config.toml
activation = "geglu"
init = "orth"
init_std_up = 0.0146
beta1 = 0.9
steps = 7844
MLP neurons of a small language model. Each row is named by its layer, matrix (gate and up: input weights) and neuron, and shows model dimensions 624-687. Each number is 128 + 32 x the weight over its row's rms, rounded and kept within 0 to 255. A neuron's up and down rows have the sign that makes its largest values positive.
After each neuron's rows, "fires after" lists the tokens most often just before its 100 highest values on Wikipedia text that the model never trained on. A number after a token or word is its count.

L3.gate986 [103  69  75 103 116 148 173  56  88 159 131  97  99 166 124 115 145 174 151 120 115 149 195 109  86 162 109 104 112 116 101 151 147 125  81 174 116 146 212 112 136  92  89 124 114  98 157 128 135 179  90 115 131 140 117  88  84  95  93 108 133 208 129 164]
L3.up986 [161 149 139 170 136 124 161 135 128 184 120 126  84  87 117 119 122 188 133 161 113 120 203 148 110 180 157 156 166 147 120  88 137 122 137 111 102 168 184 130  62 122 103 101 109 134 150  98 207  76 119 141 140 107 111 141  93  93 162 104 121 163 140 126]
fires after: "1" 79, "2" 18

L3.gate233 [ 61  94 142 126 175 121  93   3 144 122  89 175  95 104 121 125  61 193 174 102 144 100 103  43 127 167 176 140 135 141 143 153 181 104 108 174 115  95 169 144 142 191 115 118 211 145 144 144  69  83 101 108 145 114 153 128 146 150 103 167 171 128  96  99]
L3.up233 [151 130 127 147 173 106  73 112 117 130 156 138 149 126 115  90 126  62 159 181 153 116 144 154 186 132 124 197 145 143 106 120 111 102  68 124  97  72 126 109 102  88 131  77 183  44 155 119 147 151 104  82  85 116  97 121 138 105  73 138 160  78 126 140]
fires after: " | " 33, "; " 28, "." 24, "0" 11

L3.gate241 [110 163 129 111 145 116 109 114 138  84  74 146  95 103 137  81 110 125 143  91 108 127 142 152 122 192  86  90 148  89 163  65 131  62 156 143 147 149 150 133 150 104 161 139  77 140 107 147 121 160 135 141 150 153 118 122  90 104 159 119 174 128 137 101]
L3.up241 [153 147 169 178 140  81 164 144 130  95 112 119 176 111 142  62 100 163 142 104 135 147 110 130  64 170 100 167 211 122 167 101 170  89 124 159 139  97 106 127 177 109  99  89 126 117 192 121 115 119 124 140 184 138 128 121  96 156 174  79 134 117  95 157]
fires after: "2" 33, "1" 20, "4" 5, "0" 4, "3" 4, "." 4

L3.gate1363 [113 155 133  90 124 141 134  70 107  82 229  93 151 123 132 111 132 128 112  81 118  96 107 166  36 119  75  52 169 134 104 149 124 136 172 243 135 143 135 122 113 142 132 124  86 191  95 172 179  97 128 160 180 160 113 165  70 122 160 145 151 175  92 131]
L3.up1363 [168 140 171 176 155 118  83 111 180 151  92 135 122 154  72 206 180  87 124 124 139 185  87 149  85 121  81  81 129 134 127 165  66 127 180 140 123 107  86 142 112 135 119  90 210  99  66 143 133 146 141 157 185 106 148 123 160 110 124 112 151 123  51 196]
fires after: "1" 27, "2" 15, "0" 7, " and " 5, ":" 4

L3.gate1815 [136  89 147  63  93 150 127 149  99 107  56 117  48 121 121 116 110  43 132  77  77  94 102 115 114 176 154 121  78 100 162 163 119 174 148 174 103 137 171 136 111  75 119 156 116 130 166  99  79 122 111  51 108 143  59 119  73 191 152 141 104 171 136 128]
L3.up1815 [196 115  80 134 140  71 139 184 147 110 146  94 131 128 141 174 136 168 105 113 167 134 140 165 139 150  90 104 143 107 129 185 162  95 126 111  70 165 137 114 164 170  67  30 133 139 164 163  97 139  75 193 180 154 186 160 140  81 114 116  68 118  86 107]
fires after: "; " 38, "0" 19, "1" 7, "." 5, "\n\n" 4

L3.gate96 [150 150 182  95  56 132 119 140 118 118 116 125  90 123 114  89 160 107 149  83 110 138 117  93 103 132 184  79 121 108 143 150 183 130 138 173  68 155 215 133 189 136 111 121 140 138 178 175 139 144 106 204 162 105 191  86 124  90 186 161 113 174 107 118]
L3.up96 [107  97 149 157 121  80 140 147 164 150 189 131 151 137 120 113 158 161 135  87 190 101 106  67 145 159 169 148 131 149 159 142 189  61  91 181  62 168 184 109 170 130  81 151  93 109 107 127 126 200  95 165 138 151 158 148 156  86 126 154 142  93 150 101]
fires after: "–" 56, "; " 9, "0" 4

L3.gate1088 [110 133 151 159 130  91 135 111 137 130 168 116 156 119 168 104 102  82 101 144 150  99 126  97 119 199 134 130 117 112 176  76 203 154 118 123 190 125 117 131 183  76 151 128  99 167 119 169 134 119 151 131 107  95 101 154  82 129 198 161 127 118 148  92]
L3.up1088 [115  93 115  96  81  65  72 188 196 115  93 117 150  40 119 139 180 190  86 127 151 130  99 126 139 107  98 143  70 103 142 138 158 103 165 119 152 142 113 104  69 123 170 194  55  92 135 124  91 148 131 121 156 137 123  98 196 137 113 112 132 120  77 104]
fires after: "." 50, "2" 6, "1" 4

L3.gate282 [131 138 128 179 125 134 175 163  98 107 172  82 166 113 126  58 146 136 136 127 134 195 129 140 128 175 104 140 112 141  85  95 127 119 116 105  99 172 132 165 182 152 108 119 135 163 133 108 151 160 141  85 166 134 141 174  88 135 136 135 107 164 138 165]
L3.up282 [113 164 111 211 115 120 101  98 124  98 176  65 174 114  61 121 113 154 152 133 133 177 156 145 130 130 106 208 200 180 118 165 160  59 150 145 113 118 134 108 129 138 156 102 109 135 163  99 159 126  93 172 109 137 164  97 137  97 182 161 125  85  95  57]
fires after: "2" 32, "1" 10, " / (" 6, "0" 4

L3.gate573 [185 147 137 103  86 124 161 167 105 156 118 128 102 135 126 113 156  99 129  69 125 200 161 118 137 126 154 134 126 133 118 108 146 150 154  84  54 130 155 123 148 116  88  88 114 120 132 205  81 166 135  92 221 120 140 128 167 157  98 118  69 119 146 119]
L3.up573 [126 140 152 134 135 160 178 146 112 120 188  82 187 109 127 110 129 177 148 207 128 166 171 156 153 131 139  69 154 115 169 169 111  96 137 148 132 192  99 129 122 113 132  93  88 156 104  55 120  98 175 115 141 146 122 117 156 156 127 112 164 198 110 141]
fires after: "0" 20, "1" 19, "2" 15, "3" 5, " (" 4, "\n\n" 4

L3.gate1189 [130 165  81 111 150  93 104 101 148 175 131 117 111 129 118 162  93 119 123 100 120  99 174  98 133 166 200  89  99 130  88  90 170  96 142  71 147 177 106 151 151 136 103 127 208  88 110 133 106 122  90 134 162  84  72 150 120 152 161 150 102  95 156  83]
L3.up1189 [139  66  90 133 148 124 141 131 184 134  97  56  70  74 140 144 111 137 148 127 114 134 122 214 161 126 125 154 183 167  98 196 111 107 120 132 111 138 137 122 101 162 109 160 133 103 172 159 103 139 111  69 185  99  81 127 164 151 166 183 179 146 151 121]
fires after: "1" 47, "2" 21, " (born" 5

L3.gate1687 [142 110  70 110 139 153 155  93  68 157 117 129  80 119 146 140 111 105 148  77 117 174 133  97 113 209 153 125 137 125 139  66  90 105 121 136 161 159 146 211  96  96  44 136 212 180 118  73 155  93 118 154 120 149 127  86 124  94 126 137 167 127 144 117]
L3.up1687 [119 111 134 156 175 148 111 124 113 189 195 108 170 124  95 162 124 110 120 120  96 135  78  65  84  26 101 144 149 173 116 126 136 174 142 132 121 116 119  90 151  97 134 126  74 146 114 125  71 165 148 145 149 156 152 128 116 140 144  90 163 130 145 136]
fires after: " | " 38, "1" 20, "0" 11, "2" 8, "; " 5

L3.gate637 [ 75 138  96 106 171 110 151 109  97 134 175  34 118 152 112 151  99 120 154 119  94  78 120  90 159 106 185  87 128 104 159 139 158 187 154 202 116 140 183 120  96 139 104 120 139 115 157 229 120 130 141 143 144  91  94  91 207 120 129 114  91 173 150 122]
L3.up637 [ 73 120 118 136 149 124  81  88 128 134 164  88  60 158 148 156 124 129  99 119 104  82 108 121 142  90 150  61 130 144  88 149 117 122 149 174 129 127 104 117 119 104  98 114 119  86 154 153 169 131 122  85 157  93 152 119 151 136 125 118 111  68 127 145]
fires after: "2" 28, "\n\n" 15, "." 14, "1" 9

L3.gate483 [ 74  81  79 106 136  95 134  84 140 177  97 149  98 117 127 115 139 128 177 184 157  71 124 124 129 158  95  94  70 107  95 144 115  62 123 183 106 139 158 178 147 121  87 134 180 114 136 100 191 124  76 126  87 131 138 131  50 122 174 133 106 160 171 139]
L3.up483 [112 111  83 134 107 123 126 111 102 166 134 113  90 129 114 102 159 137 109  92  98 138 114 116 126  98  80 148 136 131  81 112 165 146 152 143 161  85 128  91 159 117 113  97  95 109 188 118 181 131 136 174 163 154 212 147 163 107 147 121 131 170  99 119]
fires after: " | " 63, "; " 10

L3.gate1160 [ 97 140 118  88  94 175  78  89  67 135 128 103 100  80 148 104  79 142 203 125  57 162 116  99 132 139 167 112 149 128 123 114 153 133 196 151 119 114 180 183  80  96 101  92 144 179 119 158 110 148  98 123 129 163 134  73  84 114 103  88 141 176 157  84]
L3.up1160 [ 90 127  85 116  97 138 119  60  40 123 132 129  92 122 143  87  99 129 205 143  94 158 106 120 135 148 161 128 115 139 141  93 141 115 164 175 115 110 194 185  87 117 108 110 157 198 146 161 119 143  48 126 148 162  97  55 103 139 112  94 107 181 129  63]
fires after: "\n\n" 40, " | " 14, "\n" 4, "1" 4, "–" 4

L6.gate1343 [113 117 109 156 158 135  98  97 142 197  81 114 119 120 144 112 129 122 109 104 120 135  63 137 197 181 155 104 103 105  96 134 135 123 190 118  86 148 106 128  94 105 156 186 106 124 119 147 152 170 144 125 171 159 117 131 111 141 127 116  82 135 139 114]
L6.up1343 [132 141  61 101 115  97 110 146 132 120 150 131 156 114 136 150  66 142 135 157 172 143 115 184 124 146  85 132 108 106 125 125 166 136 123 156 135  88 103 168 105 125 167 131 155 153 101 121 151  91 182 104 183 109 155  76 168 113 115 135 134 139 117 129]
fires after: "." 36, "2" 21, "1" 8, "\"" 4

L3.gate1052 [134 176 146  93  89 159 122 143 123  82 154 141 133 145 117 131  81 147 103 112  70 186 113 161 124 226 147 135 141  96 181 152  91 141 133 128 128 110 125 172  77 158 174 154 113  92 145 176 114  89 106 167 185 186 143  90 114  98 141 118 144 143 168 108]
L3.up1052 [114 146 155  96 124  78 143 145 142 113 135  96 141 155 152 131 124 150  54  88 130 143 115 136 163 207 105 119 129 126 155 165  68 122 108 118 140 133 123 100 117 119 191 148 116 114 160 184  88  79 164 142 151 134 121 162 144 112 136 186 186 125 155 159]
fires after: "1" 19, "3" 13, "\n" 12, " | " 6, "7" 6, "23" 5

L3.gate325 [100 107 113  92  31 137 102  67 100 164 155 114 157 141 136 169  61  79 136 101 103 117 148  86 160 124 123 130 126 100 151  99 165 148 109 117 112 149  69 115 101 123 185 126 123 159 169  99 140  49 150 121  61 121 121 152 104 151 124 134 162 219 159 148]
L3.up325 [ 64 148 101 137  66 119 156  73 137 177 150 100 179 162  79 183 130  86 154 104 173  79  85 144 160 124  98 160  78 118 131 102 121 107 110 114 161 126  94 119 137 136 139 104 144 142 177 154 148  77  83 143 113 132 102 144 134 151 126 120 180  93 120 151]
fires after: " | " 47, "," 6, " and " 5, "; " 4

L3.gate1359 [117 162 116 135 103 136 141  73 119 122 141 117  98 145 161 171 137  81 109 151  70 138 152 124 121 163 156 137 184 125 131  97 148 127 165 166 194 124 127 198 124 130  92 134 148 154 122 124 133 193 153 183 162 128 100  97 154 130 165 135 165 160 139 127]
L3.up1359 [141  67 157 139 174 160 112 114 144  81 125  55 102 100 146 187 162 133 123  78 120 132 149  78 118  96 133  98 120 124 169  52 156 123 150 126 115 115 114  86 125 143 116 138  95 131 172 126 154 183 151 178 132 173 219  73 152 160 136 123  95 114 169 149]
fires after: "–" 36, "1" 24

L3.gate382 [186 124 129 135 106 144 124 105  93 176 119 112 162 128 114 119  85 129 142 139  87 171 132  95 154 142 167  67  96 119 127 131 116 118 183  92 140  79 124 218 188 128  56 116 141 202 154 116 183 123  85  82  96  93 122 141  74 133 185  57  95 185 157 128]
L3.up382 [189  96 193 146 130 108 155 166 111 128  59 113 111 122 103  98  83 137 138  81 113 157 128 172 127 118 114 168 132 116 117 152 196 110 178 154 124 116  84 103  85 131 125 177 103  96 109 144 100 146 175 123 168  89  37 120  99 133 190 129  56 148  58 113]
fires after: "," 40, "1" 19, " | " 12

L3.gate974 [154 146  88 185 118 126 132 130 124 102 120  94 129 119 104  95 169 159 119  83 133  64  77 152 190 155 180 150  65 117 109 133 130  81 165 148 172 148 124 110 175 129 143 150 107 134 106 102  86 144 141 179 200 132  64 104 145 154 149 112 170  94 174  94]
L3.up974 [146 124 120 128 170 129 103 143  97  86  92 126 133 162  86 172 156 126  81 117 156 142  87  78 104 138 137 118 172  89 113 185 131 165 150 139 110 179 146  87 111  95 147 134 122  60 102 150 116 104 122 126 153 136  90 153 107  99 150 102 180 108 141 134]
fires after: "| " 37, "2" 17, "–" 13, "\n" 5, " " 4

L3.gate2030 [117 106  95  35  96 132 145 106 143 118 119 119  52  71 146  87 150 191 143 153 125 137 124 143  97 129 149  70 128 182 131 157 144 104 161 173 157 148 125 131  68 153 143 173 146 128 167 104 137 136 109 146 133 151 117 103 103 110 106 105 125 182 119 124]
L3.up2030 [100 120 105  47 121 115  88 141 154 129 118  91  47 140  93 140 130 200 121 169 140 146  97 124  62 158 124  93 148 125 136 119 125 174 120 142 104  66 152 101 117 132 147 172 165 147 137  78 106 131 119 114 129 123 142 158 131  74 100 109 155 125 121 179]
fires after: "0" 39, "2" 10, "1" 9

L3.gate969 [114 135 119 147 126 188 184 117 136 107 129 126  97 125 136 111  77  77 133 162 143 162 143 129 144 143 188 115 144  98  77 218 128 169 175  95  68 124 138 111 150  46 120 135 119  95 135 123 118 125 132  77 129 144 133 154 151 170 102 159 168 168 186 134]
L3.up969 [117 177 139 181 167 158 191  88 100 174 109 124 104 117 108 148 121 156 136 132  98  94 114 104 120 143 131 106 158 122 121 149 141  95 121 140 118 164 113  88 128 131 121 229  83  95  87 125 153 138  87 117 144  93 135 130 143  94 129 160  92 146 123 128]
fires after: "; " 16, " | " 16, ") | " 9, "0" 9, "tt" 7, "2" 5

L6.gate1464 [150 119 137  87 162 103 149 132 107  62 181  70 156 140 118  68 148 170  64  79 121 130 174 136  95 197 184 168  82 128 137  80 130 102 114 193 143 120 147 158 118 195 157  99  72 153 174 164 134 127 157 157 164 131 102 143  55 144 162 138 125  86 160 106]
L6.up1464 [113 125 132 147  75  81 110 106 154  87 124  94 118 148  95 183  85 210 109 118 195 136 205 106 168 183 173 163 107 129  87 104 135 119 123 124 122 140 161 141 145  61 140  82  67 114 134 101 132 147 107 115 125 115  71 171 111 112  90 106 149 132  95 134]
fires after: "1" 39, "2" 15

L3.gate1588 [135 118 130 128  95  98 124  52  65 150 132 139 151 118 104  84 103 105 163 105 113 119 115 119  97 105 192  76 103 112  75 132 113  87 160 150 153 161 157 144 150  89  30 133 143 167 147 170 164 103 112 117 130 149 124 130  71 131 151  84 102 116 116 156]
L3.up1588 [ 76 122  91  76 141  87 151 128 120 139  58 129 100 108  78 133 151  98 149 124 120 178 130 127 167  71  81  71 132 113 139  82  91 108 146 141 148 175 140 157 116 160 146 135 176 141 148 123 173 147 135 126 109 173 162 133 114  78 124 152 133 136 172  97]
fires after: " | " 37, "\n\n" 11, " |  | " 6, "\n" 5, "; " 4

L3.gate562 [109 126 177  93 121 187 151  93 117 146  82 126 117 147 160  82  77 140 153 133 147 139 192  93 101 199 154 130 149 113 187 138 171  95 147 156 121  95 180 169 180  82 141 151 103 120 107 191 121 147  84  86 197 147  86 121  41 125 179 140 166 128  80  98]
L3.up562 [151  93 158 117 149 124 118 142 125 110  68 129  68 123 142 123 154 140 129 127 125  97 159 113  86 147 122 126 125 129 175 146 142  89 201 157 123  63 147 113 157  82 159 161  57 112 114 164 119 100 138 122 174 102 105 140  64 123 155 107 128  93  70 146]
fires after: "." 21, "–" 16, "; " 10, "2" 8, " | " 5

L3.gate554 [148 134 126 111 118 117 216 170 160 108  92  86  77 143 211 130  75 122 160  85 106 141 138  81 141 178 150 113 196 182 104 171 132  93 202 140 156 161 129 136 132 173  91 158 169 163  60 122 111 136 153  57 146 155 149 115 156 186 142 134 112  92 135  82]
L3.up554 [193 123 113 164  99  93 127  96  93 122  72 196 107 134 119 120  97 158 114 114 138 189 152  89 141 141 179 100 179 118 115 128 206 109 111 107 123 197 136 125 169 110 110 132 120 151 153 110 138 129 143 145 157 118  71 163  89 110 147 127 140  94  77 110]
fires after: "2" 37, "1" 18, "–" 11, " Real" 4

L3.gate85 [140 154  50 175 181  90 125 115 118 162 160 128 129 135  78  93 102 138 104 117 119 139 158  91 179 160 129  81 161 108 100 110 110  87 129 134 171 156 134 133 144  90 131 155 123 134 133 197 161 132 109 120 149 108 100 148 121 110 176 119 138 129 127  73]
L3.up85 [164 122  95  76 154 114 134 144 124 106 116  94 188 140  46 160 155 100 118 146 138 150 133 157 168 140 115 146 154 116 132 103 133 114 148 155 127 201 147 149 104 132 173 144 116  75 137  73 103 118 139 124 151 102 153  73 130 144 103 136 134 159 129 162]
fires after: " | " 26, "1" 18, "2" 5, "21" 4, "28" 4

L3.gate1048 [ 88 136 140 109 128 112 114 118  85 136  85 125 142 170 179  48 133 128 151 117  99 131 134  80 138  92 188  85 138  76 126 147 152  89 143 159  73 119 209 148 127 101 133 149  91 124 144 200 104 142 132 122 132 146 111  65 136 140  88 144 149  99 128  74]
L3.up1048 [187 142 134 128 129 140 159 119 138  66 117  82  87 131 102 120  92 172 100 145  82 125 132  67 101 133 172 142 163 167 148 182 151  84 145 125 153 126 157 112 116 104 135 166 113 202 118 129 141 196 176  92 111 140 102 136 124 164 162 188 112  70  77 107]
fires after: "2" 20, "1" 14, "\n" 12, " " 11, "\n\n" 4

L3.gate1741 [126 102  98  83 125  74 148  88  48 175 123 129 142 131 185  53  76 149 112 142  68  89 131 105 171 102 157 110  83  66 130  71 173 105 185 116 117 120  83 214 125 169 103 140 132 164 138 132 156  91 138 182  92 148 171 131 118 124 142  90 114 191 168 129]
L3.up1741 [ 81  90 150 108 172 180 193  79 168 171 129 137  93 122 169 153 168 161 172 147 140  86  72  73 106 119 124 143 183 173 132 159  95  76 161 180 145 180  83  58 100 107 101 135  80 182 182 148 150 136 103 104 127 142 119 122  91 109 166 141 161 108 124 161]
fires after: " | " 67, "; " 18

L3.gate1688 [176 104  44 135  94 117 137  92  66 185 105  79  73 164 132 139 104 154 145  90 141 184 158 142 164 121 117 147 133 136 100 182  87 124 140 130 140  96 135 216 111 189  78 127 145 148 119 129 134 140 107 123  75 108 124 105 166 129 175  47 118 183 123 102]
L3.up1688 [ 94 109  84 143 133 103 138  66 128 131 129 115  66 131 115 182 149 155 142  79 155 153  91 137  75 125 104  79 127 182 115 148 218 125 138 127  94 120 103 105 123 121 155 110 141 138 163 156 118 100 153 125 110 140 152 140  89 120 147 156 121 162  96 148]
fires after: "." 54, "1" 19, "2" 6, "," 5

L3.gate295 [181 138  70 186 122 141 126  99  91 141 147 125  79  86 118 128  91 108 114 112 129 172 151 110 147 122 128 142 130 109 145  79 154 165 152  91 134 167 174 140 126 122 162 134 131 141 103 100 156 152 200 170  78 140 116 109  89 160 172 138 137 124 130 132]
L3.up295 [112 133 133 178 131 155 119 138 157  95 167 125 106 138 104 111 116 104 156 170 152  47  95 162 166 121 123 167 116 146 124 171 104  83 210 136 131  87 119 127  73 182 123 148 153 122 168 139 115 146 139 132 121 133 116  91 150 117 116 103 119 121 120  86]
fires after: "1" 22, "2" 17, "0" 11, "5" 6, "3" 4, "6" 4

L3.gate286 [140 122 157 101 145 163 146  76 127 152 112 136 164 136 174  75 153 107 120 106 106  89 107  68 119 148 111 102 119  82 130  85 165  34 134 189 131 144 192 113 109 121 135 128  66 124 147 178  77 146 129 163 199  84  79 127  99  80 125  88 120 135 142 116]
L3.up286 [105  90 161 106 163 159 100 175  93 161 127  62 108 154 142 125 136 164 102 127 122 120 180 104 130 136 103 137 126 165 156 116  96 131 105 135 105  48 127 120 125 212 183  96 155 134 185 109 110 114 142 166 126 117 138  74  63  81 153 167 150 118 164  68]
fires after: "- " 11, " on " 11, "\n" 11, "1" 8, " " 8, "| " 7

L3.gate112 [182  98 168 131  93 132 140  72  98  97 152 107 115 137 124 138  97 155 177 153  74  75  89 106 175 110 192 118 131 100 100 131 113 174 170 149 135 100 193 104 119  82 132 144 122 125 147 175 145  39 136 110 123 123  99  51 127  86 152 145 119 191 111 108]
L3.up112 [ 84 110  80 111  94 106 133 146 128 116 113  51 211  98 137 114 134 118 134 109 193  80 111 174 129  89 125 130 157  99 139 155 202 134  81 104 100 185 113 127 127  93 143 140 113 104 111  83 104  87 163  86  82 155 151 109 152 121  88 116 192 119 126 157]
fires after: " | " 19, "\n\n" 9, "2" 8, "," 6, ":" 5, "; " 4

L3.gate1200 [159 168 127 118 143 159 133 130 119 141 121 133 119 137 176 125 140  87 139 137  87 140 139 108 180 143 202 165 150 112  80 189 145 115 159 190 120  98 154 130 126  88  86 147 131 108  79 112 125 118 147  51  87 170 110 159 119 135 100 106 116 146 159  91]
L3.up1200 [192 163 128 102 134 182 101 115 120 140  83 119  89 126 148 155 180 155  97  65  76 122 145  71 137 194 138 146  79  70 159 123 108 141 128 122 113 170 108 156 136 125 119 176 141 104 108 171 148 118 125 115  87 116 138  92 182  55 104 115 148 188 163 134]
fires after: " | " 77, "; " 12, "." 10

L6.gate128 [143 127 104 160  84 140 112 162 134 163 122 140 128 111 167 158 113  90 156 126 199 170 133  60 103 107 134 103 143 132 139 104 175 114 111 139 103  73 167  89 130 121 166 105 146 160 183 167 163  84 147 132 152 129 151 121 121 114  90 140 134 110  87  34]
L6.up128 [112 121  52 165  95 118 109 125  71 138 124 127 139  85 151  76 178  86 190  93 160 107 156  79 173 111 113  86 108 117 117 113  59 123  76 187 127  59 125 134  80 148  81 165 166  77 159 166 124 210  79 152 135 162 154  95 148 125 198 103 114 131 114 139]
fires after: " | " 35, "; " 9, "l" 4, "k" 4

L3.gate284 [155 127 124 141 114 136 136 107 128 141 224 103 164 138  96  80 190 138 147 127 151 108 132 109 137 212 141  86 177 128  77 155 128 115 202 173 125  96 172 129 150 121 145 131 123 182 117 125 134 130 129  67 164 157  94 171 132 160 151  91 167 106 136  40]
L3.up284 [155  68 108 140 138 145 139 174 157 138  93  92 126 160 113 103 175 111 154 150 103 141  96 134 103 136  95 155 150 135  84 110  83 115 138  86 106  98 117 184 127  94  76 113 158 163 190 102 163 136 166  80 119 171  97 146 214 116 121  79  98 162 141 113]
fires after: "1" 44, "8" 6

L3.gate924 [183 151 188 102  82 136 186 159 161  92 149 155 115 154 128  70 122 116 122 119 125  55 143 126 157 119 169 135 127 112  74 152 175 119 186 164 109 134 132  99  97 125 115 185 144  93 137 161 128 180 103 143  89 153 118 156 143 156 153 115 124 148 158 124]
L3.up924 [155 137 134 123 101 122 110 111  69 175 115 125 172 104 149 113 103 170 114  45 126 116  99 141 167 135 144 111 128 108 140 147 148  83 148 111 114 156 136 124 163  90 194 166 131 142 121 100  83 150 146  97 137 175 115 116 175 173  71 189 198 142  64 101]
fires after: "| " 42, "\n\n" 13, "." 7, " | " 7

L3.gate1435 [111 119 117 108 117 155  64 151 122 121 121  90 119 100 182 107 128 132 199  63 155 149 162 118  82 116 113 111  99 136 100  65 130 110 151 105 178  97 151 163 122 189 114 139 138 135 107 148 141 125 135 135 146  74 128 143 125 163 179 123 115  82 134  91]
L3.up1435 [133 176 114  67  90 158 134 121  94 138 108 125 162 137 106 137  69 110 140 162 107  98 118 127 125 114 140 195 166 113 125 122  92  65 128 157 136 130 125 135 155  99 139 105 176 168 151 102 146 161  98 124 142 117  72  61 117 118 174 144 125  49 153 124]
fires after: "1" 30, "2" 13, " medal –" 8

L3.gate1982 [ 75  46 121 117 170 172  83 127  50 141 110 149 139 171 124 121  95  92 136  63 174  77  78  74 147 160 140 123 117  95 186 164 148 137  84 226 151 128 147 132 151 126  43 151  37  67 144  96 116 111 101  75 187 150  86 110 151 101 125 127 108 114  92 137]
L3.up1982 [108 126 125 151  79 141 123 101 128 179  96 180 147 165 104 113 171  87 110 117 171 125 134 206 149 143 130 116  85 117 151  99 169  91 141 105 114  88  70 176 130 125  90 122  88 117 173 128 122  82 111  55  96 127 104 162 129  98 138 110 112 132  69  94]
fires after: " | " 41, "; " 10, "% | " 9

L6.gate887 [ 89 177 164 134 125 110  63 137 126  80 133 153 127  63 143  22 106 157 104 113  87 154 120 168 142 133 104  89 148  82 124 150 126 144 159 169 141 100 149 126  87  68 134 124 119  93 126 162 129 161 147 131  86 137 133  91  64 162 113  69 139 161 117 152]
L6.up887 [136 133 123 114 145 104  93 111 124 130 140 108 142 105 120 171  80 113 108  96 139 112 106 106 188  76 143 151  90 100 141 101 104 119 143 130 120 162 251 168 103 146 113  73 159 168 126 132 104 166 128 144 178 158 105 127  92 161 117 149 102 146  71 111]
fires after: "\n\n" 88

L3.gate1155 [160 140 182 141 131 150 100  78  72  94 138  80 175 102 150  85 161 180 140 131 150 173 131 144 105 162 158  83 157 106  84 100 149 126 172 153  92 170 148 126 155 113 139  66 155 172  81 157 151 128 202 121 198 172 135  63  87  45  95 129 128 120 113 120]
L3.up1155 [ 80 160 122 156 125 160 107 158 104 124 192 138 153 144 156 180 148  93 127 146 126 151 137 139  66 153 124 176  90 107 114 134 152 124  84 136 130  85 123 113 129 147 142 136 207  65 162 153 162 152  64  76 102 131 104 131 134 148 120 156 144 116 168 118]
fires after: "\n" 38, "| " 8, "- " 6

L3.gate115 [222 130 122  51 143 191 107 108 161 134 129 113  59 113 124  89 130 115 121 111 127  70 113  90  85 100 180  98  96  73 137 175 199 127 125 202 111 204 126  99  94 111 105 135 126 133 166 145 108 116 103 161 124 113 128  76 114 120 106 164 119 189 120 126]
L3.up115 [114 186  75  82 125 171 151 126 112 188 113 123 138 146 132  93 152 157 146 134 173 100  81 101  86 150 163 108 118  96  89 102 109 130 130 168  83 139  63  98 107  80 114 184 106 122  98 122 194 100 197 135 110 135 189 164 126 145 109 151 190 145 141 108]
fires after: " | " 27, "2" 22, "; " 4

L3.gate1726 [ 98 132  48 130 132 113 177 104  55 139  67  67 110 142 121 140 129  33 122 165  56 149 133 122 136  95 173 138 149  73 122 147 157 109 183 154  91 137 154 164 128  51  89 117 163 147 105 139 119 147 102 176 108 162  86  78  67 147 105 110 147 150 150  86]
L3.up1726 [148 106 120 107  79  89  97 130 129 106  89 148 144 147 136 120 127 190 177 156 183 134 100 140 110 109 107 126 160 120 152 108  89  93 119 135 124  85 124 126 119 135 141  98 131 143 143 109 152 118 115 113  75 112 132  80 165  99 102 130 137 120 131 105]
fires after: "5" 20, "1" 11, "2" 10, "3" 8, "0" 7, "4" 6

L6.gate1197 [143 135 173 152 142 170 152 120 125 113 124 122  26 115 106 129  87 135 139 118 101 196 170 114  95 169 163 132 127 129 147 141 122  56  87 137 134  88 137  77 123 141  99 121 107 159 118  86 203 163 126  94 183 115 115 117 158 120 182 152  91 143 169 118]
L6.up1197 [170 101 167 129 181 100 171 172 103 148  77 124  79 174 122  66 111  92 113  89  94 143 176 118  78 188 138  97 124 124 183  75 143 107  87 206 121 173 143 140 109 125 103 136 113 110 112  94 146 124 147 112 168 144 121 142 129 129 126 134 115 113 129 134]
fires after: "1" 30, "2" 22

L3.gate847 [ 76 139 113  89 136 149  90 127 131 129 177 170 146 146 160 116 138 184 183 134 106 123 122 116 114 183 127 107 193 109 122 147 126  75  70 126  87 168 131 102 125 180 174 127  89 120 129 125 140 110 106  77 138 176 196 113 152  27  92 136 123 139 152  84]
L3.up847 [107  75 127 135 198  96  95 104 158 183 158 183  90 136 108 118  93  75 117  95 105 124 148  94 189 142 111  69 124 138 151 173 107 103 126 130  53 140 145  98 111 135 155  99 128 115 172 104 124 181 103  94 119 167 136 143  91 114 161 163  89 129 141  91]
fires after: "; " 28, " | " 16, "0" 8